From a checkpoint of a small transformer trained on Wikipedia.
Size: 9 layers, 3 heads of 128, 8.68M parameters.
MLP neurons of a small language model. Each row is named by its layer, matrix (gate and up: input weights; down: output weights) and neuron, and shows model dimensions 64-127. Each number is 50 + 15 x the weight over its row's rms, rounded and kept within 0 to 99. A neuron's up and down rows have the sign that makes its largest values positive.
After each neuron's rows is what it responds to, as a language model described it from the Wikipedia text at the highest values.

L5.gate477:37 30 46 36 55 48 60 42 42 57 64 50 60 39 79 51 63 56 44 23 44 52 53 56 42 72 70 27 82 46 70 54 48 33 46 43 61 67 20 66 56 27 49 64 33 53 34 65 57 46 59 64 67 37 62 35 48 44 25 79 54 73 49 43
L5.up477:41 45 65 52 67 56 40 71 75 42 50 67 29 40 52 19 68 62 46 47 71 52 53 54 29 62 74 40 30 42 68 59 64 49 25 71 16 48 35 65 75 64 44 47 62 73 48 46 77 56 46 66 52 62 51 63 48 50 51 54 63 40 83 47
L5.down477:69 38 24 64 27 62 65 49 41 30 67 47 50 62 40 43 57 36 76 52 63 75 35 62 90 58 21 50 37 59 27 59 54 51 60 49 55 58 41 64 65 56 59 66 44 53 30 51 51 61 63 52 44 47 61 42 58 55 55 65 44 58 51 37
Description: Opening fragments of split words (th in through/than, c in checkup, Und in Under) and clause-initial pronouns like he, it, she.

L6.gate584:40 44 60 63 43 31 66 56 74 22 61 73 54 61 68 73 78 52 69 55 60 55 37 59 58 43 29 51 61 56 47 65 32 48 54 62 32 63 62 31 50 41 72 59 38 38 49 17 55 29 46 37 75 54 34 65 61 38 59 48 69 71 52 59
L6.up584:56 33 70 77 55 42 55 54 54 59 75 43 67 31 50 55 33 58 53 48 42 41 54 49 49 25 47 36 54 48 73 70 28 90 62 53 38 70 60 42 42 55 62 31 76 50 35 54 63 58 50 64 36 61 43 59 43 71 43 45 39 63 43 19
L6.down584:50 55 50 75 43 37 48 36 52 34 46 50 72 59 65 33 48 19 63 84 63 65 61 35 42 64 49 35 53 41 34 36 59 45 36 59 69 35 23 45 48 69 56 41 36 42 40 41 57 54 23 26 70 49 60 52 49 34 54 61 71 71 60 71
Description: Subject pronouns he, it, she, they starting a clause after a period, comma, or if/where, plus the "he" string inside words like heroically, health.

L2.gate62:24 59 71 39 47 52 42 22 40 58 54 47 75 66 66 52 38 37 67 57 27 72 63 70 58 54 52 51 71 57 50 49 46 54 54 47 47 29 42 81 65 33 28 70 76 55 60 33 56 26 70 24 68 26 31 60 65 78 50 67 71 37 78 56
L2.up62:47 60 50 59 40 40 21 57 78 72 50 49 69 46 41 35 58 69 61 71 46 37 63 53 17 50 29 39 35 30 51 32 58 41 34 67 56 55 49 23 75 67 45 65 50 32 48 44 44 60 46 75 61 17 34 35 53 60 54 59 48 55 58 59
L2.down62:65 52 53 41 36 47 58 39 40 46 41 68 42 67 73 52 46 64 28 65 69 60 34 30 52 50 70 40 70 52 50 46 47 43 55 47 51 65 59 71 45 41 70 51 57 84 60 50 32 64 61 59 63 64 60 50 65 35 46 30 64 46 32 51
Description: Subject pronouns he, she, it opening a main clause after an intro phrase or comma ("In 1907, she moved"), plus the mid-word piece "or" (Norfolk, humor, scored).

L6.gate229:30 39 49 75 37 75 67 40 42 71 42 74 53 59 57 69 67 49 68 58 51 53 42 73 42 21 60 65 16 59 81 46 39 48 23 50 43 35 50 67 54 61 19 33 76 67 52 45 78 57 50 29 62 63 76 54 54 47 72 51 77 62 63 23
L6.up229:43 43 18 37 32 62 36 67 50 60 46 66 24 50 46 54 60 46 54 62 36 49 63 52 24 57 61 38 14 38 52 34 74 45 76 61 31 53 57 49 41 43 68 59 63 35 73 62 32 54 71 79 32 67 57 28 30 44 62 50 60 52 59 37
L6.down229:71 50 63 72 57 45 28 54 61 48 57 49 29 41 49 68 63 53 51 49 60 21 31 49 37 37 58 37 67 42 61 49 26 64 56 69 28 52 54 52 28 19 29 61 67 46 43 44 48 53 59 41 51 39 45 53 37 59 60 58 45 44 60 70
Description: Fires on three groups: capital A opening a word, often an entry's first word (American, Abu, Antarctic); commas or periods after nouns; is/are after a subject.

L6.gate327:66 46 44 60 24 38 49 19 46 55 45 20 20 59 33 48 34 42 50 37 64 54 47 81 32 46 60 59 26 59 33 59 71 33 61 69 33 52 41 50 32 41 57 38 38 33 41 77 50 65 54 34 45 35 46 53 37 52 23 47 49 44 62 31
L6.up327:50 47 37 45 60 36 51 42 48 67 45 54 63 64 58 42 67 69 38 64 67 51 45 50 43 72 76 52 36 40 40 24 52 17 58 69 40 42 54 33 52 00 56 47 42 42 37 70 69 38 78 42 41 43 57 75 61 50 37 33 61 70 63 22
L6.down327:68 66 73 50 40 54 50 38 37 33 41 32 39 62 40 74 38 32 73 77 53 54 76 39 64 37 28 50 51 40 52 62 48 65 61 39 61 59 46 51 57 61 60 46 46 50 64 47 45 45 65 53 66 51 66 52 38 41 49 29 38 20 36 48
Description: Second word pieces completing common words after short prefixes like d, res and pro (d-irect, res-ult, pro-ject), plus film after a descriptor such as Television.

L2.gate685:06 72 60 48 40 45 44 38 53 52 26 63 46 58 48 80 42 57 36 56 40 56 34 61 51 50 55 61 54 70 28 58 58 47 57 22 49 59 31 80 78 33 35 51 46 58 45 38 70 36 38 46 42 53 71 67 63 57 30 45 18 80 49 79
L2.up685:44 56 71 30 28 10 47 77 52 55 44 35 37 75 78 40 58 49 30 60 68 29 39 46 30 41 63 73 54 56 30 42 82 30 41 22 39 69 42 63 43 37 53 59 40 51 53 60 65 84 38 43 32 74 54 46 66 61 70 42 50 73 33 45
L2.down685:68 51 44 39 78 69 43 42 48 65 61 34 50 40 50 21 50 57 61 45 55 43 49 45 35 32 45 48 53 51 39 42 56 41 40 67 50 61 55 43 34 46 48 26 55 45 52 25 46 43 43 51 48 39 36 63 38 57 44 38 69 29 36 49
Description: Single digits, mostly 1, that begin a number after a space, dash or bracket in scores, tables, footnotes and records, like 1-1, ^{1}, 2–1.

L5.gate432:48 43 63 79 34 62 44 74 66 39 72 36 61 44 58 55 69 58 45 36 43 65 24 28 43 71 44 60 56 87 81 72 41 52 43 68 48 63 58 58 79 42 25 61 68 89 82 47 46 31 47 20 46 56 49 47 71 23 60 72 70 53 58 38
L5.up432:56 42 49 82 65 70 59 53 50 37 76 36 57 41 53 61 43 38 23 59 67 77 58 45 47 19 28 69 43 70 37 63 56 45 44 37 37 49 63 47 51 55 60 51 26 56 31 32 59 70 58 30 53 50 52 53 23 63 40 47 67 43 37 57
L5.down432:61 47 65 56 28 43 50 41 64 52 31 38 64 58 43 41 65 51 71 32 29 38 55 46 60 91 69 45 44 64 65 44 43 38 63 81 61 47 59 48 61 29 48 48 58 56 69 23 20 41 59 43 37 70 35 67 92 48 42 61 38 72 38 56
Description: The first-three-digit token of a four-digit year (198, 199, 200, 202), e.g. 1987, 1992, 2024, mostly in dates and career lists; also weaker on stray mid-word pieces like m, em, ity.

L6.gate365:56 52 51 47 34 64 40 70 63 67 48 39 56 53 78 40 24 38 30 60 54 55 62 48 37 55 56 57 56 37 72 67 45 41 26 71 62 44 65 46 51 31 57 99 66 51 46 41 72 57 38 30 65 64 68 38 18 65 47 33 65 55 34 54
L6.up365:88 32 72 60 50 58 53 52 41 57 48 38 61 65 70 52 39 70 79 17 43 45 55 49 46 20 47 52 93 38 45 35 31 54 41 62 72 52 78 46 58 68 49 64 41 33 33 62 59 32 50 53 42 44 43 58 34 68 76 53 56 58 51 79
L6.down365:56 44 30 53 37 65 17 62 34 53 70 43 30 72 37 55 67 57 63 28 73 73 38 53 86 63 41 28 73 39 39 78 49 51 26 32 50 42 37 24 49 66 49 50 64 57 66 55 73 52 52 51 28 53 64 53 66 37 16 29 28 70 43 62
Description: First pieces of years or numbers opening a table cell or list item (199 of 1992, 197 of 1971), plus inner word pieces (dia-ph-ragm, arre-st-ed).

L2.gate241:58 50 77 77 19 41 55 33 45 32 48 62 69 46 42 52 73 55 60 41 56 72 48 65 46 49 39 69 59 49 58 50 44 66 43 45 19 36 75 31 43 60 58 50 57 61 17 53 25 33 50 50 40 52 61 41 79 30 42 68 36 44 58 48
L2.up241:43 71 33 48 17 71 60 64 42 66 29 60 42 68 58 50 08 59 25 66 24 47 50 35 22 50 26 74 50 48 44 61 58 63 43 61 72 50 65 33 48 40 44 65 46 41 69 74 26 41 72 48 48 28 74 46 51 48 52 48 59 21 54 47
L2.down241:45 66 84 37 74 31 39 35 36 49 86 44 49 36 43 70 73 34 82 42 76 37 57 40 49 34 75 41 31 51 49 28 81 31 53 48 24 22 32 53 68 43 66 43 30 61 62 19 72 60 32 48 55 84 38 61 54 33 66 54 20 49 42 60
Description: Mostly the first three digits of 20th-century years (199, 198, 197, 195) in citations, discographies and lists, usually after a space or "("; weaker on assorted word pieces like dis, ent, ob.

L2.gate15:24 21 36 40 28 66 61 72 53 40 41 64 39 66 55 51 68 33 62 24 29 29 47 45 77 67 74 50 30 45 61 47 34 41 51 54 48 43 38 71 41 48 55 35 56 56 50 53 39 76 39 25 44 64 60 56 14 64 45 71 14 56 56 64
L2.up15:44 51 60 48 46 46 65 60 19 80 46 51 32 57 63 54 59 42 68 43 26 52 49 73 75 68 60 58 67 45 51 66 46 25 34 54 62 76 61 45 47 68 29 36 84 48 56 45 64 54 42 58 72 73 51 44 37 47 50 36 56 66 58 77
L2.down15:58 47 46 73 80 56 18 44 43 55 67 41 38 37 49 52 32 70 22 71 59 78 66 46 29 62 44 14 45 34 48 53 67 65 51 40 36 53 58 53 70 51 49 52 60 35 60 38 52 51 45 69 44 59 36 32 97 57 45 46 63 58 37 39
Description: The word "and" joining two nouns, names or adjectives, as in Saint Kitts and Nevis, officers and enlisted, or Airlines and destinations.

L5.gate537:59 35 84 66 34 42 55 45 57 62 68 33 35 36 74 47 55 63 63 32 49 25 52 51 62 67 55 36 53 70 74 37 32 32 59 50 29 49 70 16 63 60 57 54 72 30 34 33 44 70 70 51 43 42 75 72 58 65 37 56 59 40 49 40
L5.up537:30 62 47 72 63 65 38 35 74 38 77 44 37 53 55 36 50 44 50 70 74 75 66 55 24 59 65 77 64 57 41 40 60 59 26 52 45 34 52 46 66 50 33 82 82 68 42 37 59 45 15 36 30 49 77 43 41 57 67 33 50 49 58 54
L5.down537:43 55 60 36 51 38 59 55 43 51 34 37 50 78 61 37 50 58 39 74 27 62 45 49 67 42 77 63 11 41 65 37 31 36 83 62 39 12 43 45 39 82 61 42 29 13 41 57 58 40 55 64 42 58 38 82 80 67 55 46 48 44 57 76
Description: Pipe or semicolon separators right after small numbers like 0 or 1 in sports stat rows, plus some mid-word fragments (inf-ect-ion, prot-ect, exp-ress-ed).

L5.gate691:37 30 51 57 30 36 47 49 44 42 57 53 72 23 29 50 77 65 51 46 57 57 63 59 67 37 42 46 56 41 22 38 73 45 47 56 54 70 56 52 49 54 63 44 72 22 42 49 47 54 40 41 52 61 30 95 32 32 17 46 40 67 53 49
L5.up691:39 48 41 39 30 53 46 62 46 31 26 40 41 44 33 68 55 34 29 39 46 54 59 61 65 57 41 28 56 54 38 74 61 34 64 77 47 71 53 80 45 62 68 54 45 46 47 45 64 49 37 59 29 50 28 76 51 14 50 53 34 38 71 60
L5.down691:28 50 40 44 47 37 62 42 23 49 57 42 67 63 58 55 58 45 54 37 48 50 54 32 78 48 50 51 61 56 52 47 60 58 69 44 60 37 48 58 39 57 45 65 38 26 32 41 38 41 78 38 42 36 57 88 31 30 59 30 17 70 53 77
Description: Commas and "and"/"or" joining nouns in a list or pair, such as "temperature, pressure and velocity" and "fact and fiction".

L6.gate93:26 50 52 53 36 37 44 61 30 52 73 29 58 34 26 65 56 60 57 62 62 67 56 89 43 53 48 49 66 40 41 48 69 31 30 71 44 40 75 53 38 66 36 55 39 37 33 48 36 47 44 58 60 55 38 42 55 38 56 75 38 30 89 62
L6.up93:83 18 57 50 54 44 48 35 29 65 58 73 51 79 42 79 62 49 33 75 35 25 48 48 57 45 36 50 48 58 12 58 67 35 69 51 46 64 44 99 42 28 35 38 39 28 60 45 57 49 46 37 37 70 64 45 67 57 30 49 53 68 77 36
L6.down93:49 47 54 61 37 24 61 60 80 58 31 37 41 57 30 59 46 72 48 48 76 34 31 60 49 39 30 54 59 25 57 32 36 64 57 73 34 44 93 33 64 72 62 36 53 47 68 40 35 40 53 33 71 55 65 37 71 63 28 54 55 37 69 93
Description: Fires on "and" (sometimes "or", "&", commas) joining two nouns or noun phrases, e.g. fire and shadow, chest pain and shortness, north and east.

L5.gate24:62 50 83 65 57 63 45 50 40 34 20 72 34 45 72 48 30 67 59 49 47 35 47 59 71 55 54 10 44 61 43 57 53 44 38 45 65 38 73 50 36 60 60 74 35 54 42 68 48 44 65 52 56 62 94 49 38 66 21 65 49 70 42 43
L5.up24:47 61 61 57 66 46 71 63 50 66 48 65 56 31 25 48 11 69 37 58 44 37 55 04 54 38 45 46 49 66 58 41 38 52 39 44 53 54 60 53 58 50 27 47 47 29 46 27 58 62 56 43 44 27 69 34 37 51 57 60 41 51 54 31
L5.down24:47 45 15 07 20 49 35 51 80 32 31 44 54 60 85 41 49 47 65 60 57 69 38 47 52 70 52 67 37 40 25 67 52 49 73 60 62 45 38 63 50 37 57 43 62 77 62 50 42 55 81 60 46 34 24 79 46 48 51 63 39 84 48 62
Description: First three-digit chunk of four-digit years after a space or parenthesis, such as 200 in 2002, 199 in 1997, 201 in 2014; occasionally other number chunks.

L5.gate352:45 51 51 48 46 31 50 28 71 64 32 44 30 29 58 51 22 50 52 74 26 55 39 50 22 20 68 62 64 46 11 61 45 70 46 20 38 34 64 61 48 38 53 46 67 32 24 58 01 40 47 55 39 22 38 85 11 48 70 52 48 52 52 42
L5.up352:42 85 52 53 67 44 26 08 50 75 63 34 50 33 56 64 62 53 38 50 48 44 56 74 49 39 52 58 65 33 27 57 59 41 37 14 44 78 59 59 60 38 60 55 64 35 45 64 27 72 47 55 44 62 61 49 38 39 34 44 62 47 51 53
L5.down352:58 39 31 52 60 56 53 56 42 23 48 50 26 52 51 60 61 61 53 43 36 62 52 52 56 57 34 34 51 74 58 73 30 57 68 44 65 62 53 53 35 51 55 39 50 75 59 55 80 63 60 52 66 45 69 48 45 27 81 63 50 30 45 38
Description: Final subword pieces that complete a split word, often plural endings (brushstrok-es, de-ities, s-ons, hardw-are), plus lone digits like 2 in lists, tables and math.

L2.gate433:34 41 18 40 41 59 94 35 44 70 58 65 44 56 16 56 34 64 30 61 48 46 27 40 43 33 55 53 57 50 66 43 54 50 54 75 65 56 74 27 46 48 61 64 79 68 55 90 32 57 53 37 59 63 48 27 47 54 42 47 39 82 30 60
L2.up433:61 67 62 42 50 74 64 30 53 54 60 37 36 58 49 30 49 64 53 67 35 48 34 72 88 62 63 61 47 67 62 82 47 51 69 54 47 36 60 22 44 55 81 71 56 32 60 43 38 21 49 54 32 75 64 57 09 68 27 49 46 46 58 55
L2.down433:50 43 24 48 53 52 38 49 30 49 58 45 60 57 65 81 36 56 26 49 69 54 56 51 47 55 37 56 32 32 54 25 63 56 34 29 27 45 42 42 44 71 48 50 33 71 44 53 40 51 39 58 71 31 26 49 71 47 99 67 56 57 49 79
Description: The pipe separator (occasionally a semicolon) right after a numeric cell in sports-statistics or election tables, such as "33 |" or "4,334 |".

L6.gate520:58 60 54 51 58 51 45 54 30 42 56 51 38 56 53 33 75 55 44 41 55 29 50 46 34 61 41 64 39 31 57 45 21 24 41 81 69 47 50 47 48 67 47 78 41 42 48 25 37 53 64 66 33 57 44 46 56 42 59 66 45 64 69 36
L6.up520:57 55 56 43 51 60 45 45 45 40 94 46 61 53 56 32 41 62 55 62 39 54 28 59 61 44 55 87 31 33 45 32 37 54 65 38 47 84 42 60 46 65 26 54 26 66 68 71 42 44 38 55 53 36 26 45 40 43 79 29 72 32 53 62
L6.down520:57 57 35 49 55 40 43 26 27 34 57 39 37 80 38 20 61 65 37 35 32 15 59 41 56 48 68 29 42 44 54 46 60 51 37 50 41 45 52 42 57 55 54 68 27 62 14 30 69 64 72 44 44 60 51 40 53 54 46 52 37 72 43 62
Description: Pipe separators (|, or | plus line break) closing a cell in Wikipedia tables, mostly after numbers such as times, scores or attendances, e.g. 53.59 |, 2–0 |.

L6.gate465:42 57 61 55 37 49 41 47 42 47 54 52 27 28 65 61 42 59 63 48 46 36 50 75 44 61 70 37 60 47 63 46 26 25 35 50 55 34 32 74 72 56 26 82 44 47 58 35 39 51 66 51 54 47 66 48 56 18 55 48 36 46 82 37
L6.up465:43 41 41 43 59 66 69 70 40 53 41 42 31 50 29 35 70 32 41 26 62 52 60 58 52 59 56 41 64 42 55 42 37 58 65 60 39 87 50 58 31 37 58 28 48 61 72 58 55 75 56 23 49 50 47 41 48 55 55 56 64 44 54 58
L6.down465:52 61 49 69 29 57 73 36 32 47 33 43 56 50 62 47 57 81 75 13 57 52 61 56 82 52 48 35 49 46 51 53 62 52 88 39 62 52 63 60 31 39 41 40 43 89 51 60 44 66 60 46 40 49 42 57 63 67 84 25 11 60 48 57
Description: Final or middle word pieces finishing a split word, mostly proper names (As-pen, Morg-oth, Bou-le-z, Eng-land), plus "200" before a year's last digit.

L5.gate310:59 60 38 65 05 61 44 36 65 55 51 58 48 64 43 77 41 59 44 51 67 43 52 34 62 45 27 43 23 52 47 68 66 73 56 61 60 77 66 62 48 37 34 48 45 54 65 58 45 87 41 39 20 44 42 59 59 70 49 41 54 64 62 39
L5.up310:58 34 60 46 58 44 29 43 65 45 52 80 32 43 38 36 70 61 60 31 33 52 28 27 40 52 48 40 57 48 34 51 55 45 68 51 30 39 80 61 45 66 42 38 58 53 73 58 40 94 24 58 37 94 47 43 70 37 42 77 31 52 61 38
L5.down310:40 42 43 52 32 35 70 53 44 62 50 41 34 40 62 51 34 61 38 68 82 36 53 72 68 45 36 57 19 47 41 72 77 44 68 71 41 41 40 59 56 21 43 78 66 39 45 55 29 59 55 23 67 36 64 55 26 83 49 19 48 48 65 71
Description: Commas inside a sentence that link to more content, such as between stacked adjectives (small, metal-reinforced) or before a participle or clause (consult it, citing).

L2.gate633:46 45 50 19 66 90 24 61 50 20 49 36 60 49 27 25 56 53 45 74 44 51 30 56 59 45 61 47 54 59 44 35 14 50 32 40 38 65 61 68 34 45 51 87 51 55 55 51 49 48 61 28 63 58 62 52 45 52 58 46 49 70 46 65
L2.up633:30 62 87 32 52 64 59 68 52 65 45 55 47 41 39 41 35 54 37 55 44 83 65 49 49 86 70 37 56 66 55 27 45 54 55 48 39 55 40 42 62 32 32 46 49 65 32 55 49 58 39 74 69 31 41 40 36 45 59 62 41 64 40 64
L2.down633:52 56 48 50 47 56 49 85 71 49 64 21 52 44 77 49 57 43 36 36 31 63 76 39 41 57 54 33 61 53 61 61 38 65 44 42 36 81 42 44 61 46 62 24 35 72 29 49 24 83 51 53 58 46 26 55 81 27 55 51 34 38 55 62
Description: Single small digits, mostly 0, 1 or 2, as cells in sports statistics tables or after a dash in match scores, e.g. | 0 |, 3–0, 17+0.

L2.gate690:43 62 22 28 57 59 39 09 49 79 59 46 63 36 29 37 66 31 51 65 49 48 50 18 58 50 49 47 55 34 76 46 41 48 60 27 63 61 69 46 52 47 48 50 28 88 44 32 58 43 62 54 15 29 64 54 35 72 51 44 54 58 74 55
L2.up690:36 78 54 43 67 59 76 47 60 51 49 45 56 63 25 62 61 56 60 30 41 51 56 54 83 51 70 50 64 17 49 67 27 50 20 18 39 55 46 58 55 65 50 39 19 55 49 60 50 51 38 61 28 55 29 46 33 95 52 61 49 54 36 47
L2.down690:57 42 47 45 44 53 66 30 46 54 56 28 49 84 81 68 47 79 43 39 70 33 43 56 39 62 43 57 40 20 49 54 45 69 37 73 37 57 43 37 69 70 49 43 10 40 20 26 43 45 47 55 66 34 37 65 70 77 64 42 58 49 48 51
Description: Pipe separators between cells in wikitable rows, mostly after a cell ending in a number, semicolon or coordinates, as in "8 |", "leguminella; |" or "°W |".

L6.gate283:52 57 64 37 33 36 70 55 83 75 72 41 55 36 59 29 29 36 31 79 31 45 53 39 38 36 36 71 62 51 42 42 61 62 40 35 57 67 40 49 50 74 31 48 53 51 43 61 46 66 41 52 72 53 72 67 43 75 63 46 62 31 51 33
L6.up283:15 58 83 63 44 66 46 59 41 49 45 47 49 32 33 49 22 35 58 55 29 70 49 52 73 50 34 26 64 62 51 59 56 34 19 31 31 39 57 54 17 48 43 43 54 55 42 57 39 36 54 51 43 45 78 54 35 60 55 55 63 43 71 44
L6.down283:41 24 23 59 47 49 32 39 22 67 50 51 51 57 74 63 48 25 51 71 55 58 57 30 56 49 51 51 41 44 28 47 68 23 37 90 50 39 51 46 47 49 53 33 69 55 48 76 39 46 48 42 62 39 40 53 25 36 07 40 52 70 70 49
Description: Word-internal pieces after a split, strongest for ide in video (also ign, er, i), plus single digits in table cells before a bar.

L2.gate157:73 36 70 59 52 61 64 94 64 14 33 29 84 40 62 32 53 69 51 41 67 40 39 28 33 69 58 77 23 28 54 63 26 48 61 63 38 78 42 55 45 44 42 62 19 46 23 64 31 58 41 82 47 40 54 52 45 26 42 77 75 49 55 37
L2.up157:56 66 43 48 39 53 80 54 59 46 67 29 54 40 45 50 33 83 67 40 58 23 49 27 38 52 43 60 60 20 48 48 64 44 49 49 65 73 57 43 26 59 63 62 56 33 42 56 52 83 34 48 35 38 35 35 30 47 62 55 75 58 21 49
L2.down157:53 29 37 59 53 45 42 31 40 74 65 64 00 68 51 63 40 28 43 66 54 73 56 57 53 37 50 24 38 91 46 46 52 56 54 50 38 17 46 55 64 53 39 45 66 66 54 44 43 23 55 36 65 84 53 41 69 58 54 17 21 37 63 40
Description: The first three digits of a four-digit year, such as 199, 200, 201 in 1994 or 2008, in dates and tables; also "ational" inside nationality and International.

L6.gate543:57 67 44 63 57 46 61 36 46 35 65 72 71 65 91 33 44 49 31 72 58 59 58 41 37 47 44 67 44 37 40 47 69 71 74 44 47 55 48 66 27 38 65 77 51 58 27 27 44 80 39 61 42 45 58 70 59 60 35 65 50 49 47 63
L6.up543:49 74 49 73 61 81 46 68 74 58 75 46 18 53 51 55 36 43 33 54 38 37 75 63 42 66 76 63 63 67 33 51 38 67 84 43 64 93 66 30 47 57 80 39 47 40 41 69 50 35 31 63 37 29 45 40 25 34 18 45 73 65 80 65
L6.down543:55 51 61 53 54 52 44 60 32 41 86 49 28 40 50 37 62 44 52 52 50 13 50 26 60 57 40 41 46 47 30 41 31 52 24 51 34 66 56 58 39 60 53 31 60 49 60 28 50 38 70 48 32 48 44 23 54 49 59 69 19 71 61 50
Description: The pipe separator in Wikipedia tables right after a numeric cell in statistics rows, such as sports standings, election results and medal tables (e.g. "25 |", "0 |", "1.92 |").

L2.gate279:59 42 37 50 32 55 42 47 35 85 57 54 32 53 52 58 40 56 47 66 75 44 34 66 49 72 39 47 55 26 59 25 57 62 61 34 50 64 30 99 63 48 53 60 32 16 70 44 43 51 44 23 41 64 25 64 45 55 48 81 22 78 38 30
L2.up279:67 38 71 46 63 26 62 44 70 58 72 49 51 47 50 46 53 56 23 51 76 38 50 36 23 50 45 26 45 58 70 49 66 38 67 38 26 57 71 72 57 84 64 42 55 44 64 58 25 70 48 54 29 58 78 20 46 43 25 61 48 49 32 49
L2.down279:42 56 56 81 55 45 53 57 64 24 54 47 65 57 35 44 71 67 51 42 33 46 57 42 53 45 48 56 34 55 57 78 46 31 41 71 49 43 55 09 46 10 24 37 64 80 42 64 51 56 54 78 53 53 78 43 58 61 68 42 62 40 40 74
Description: Word-initial vowel letters, mostly capital O, also A and E, split off as their own token before the rest of the word, e.g. O+liveros, O+lympics, E+manuele.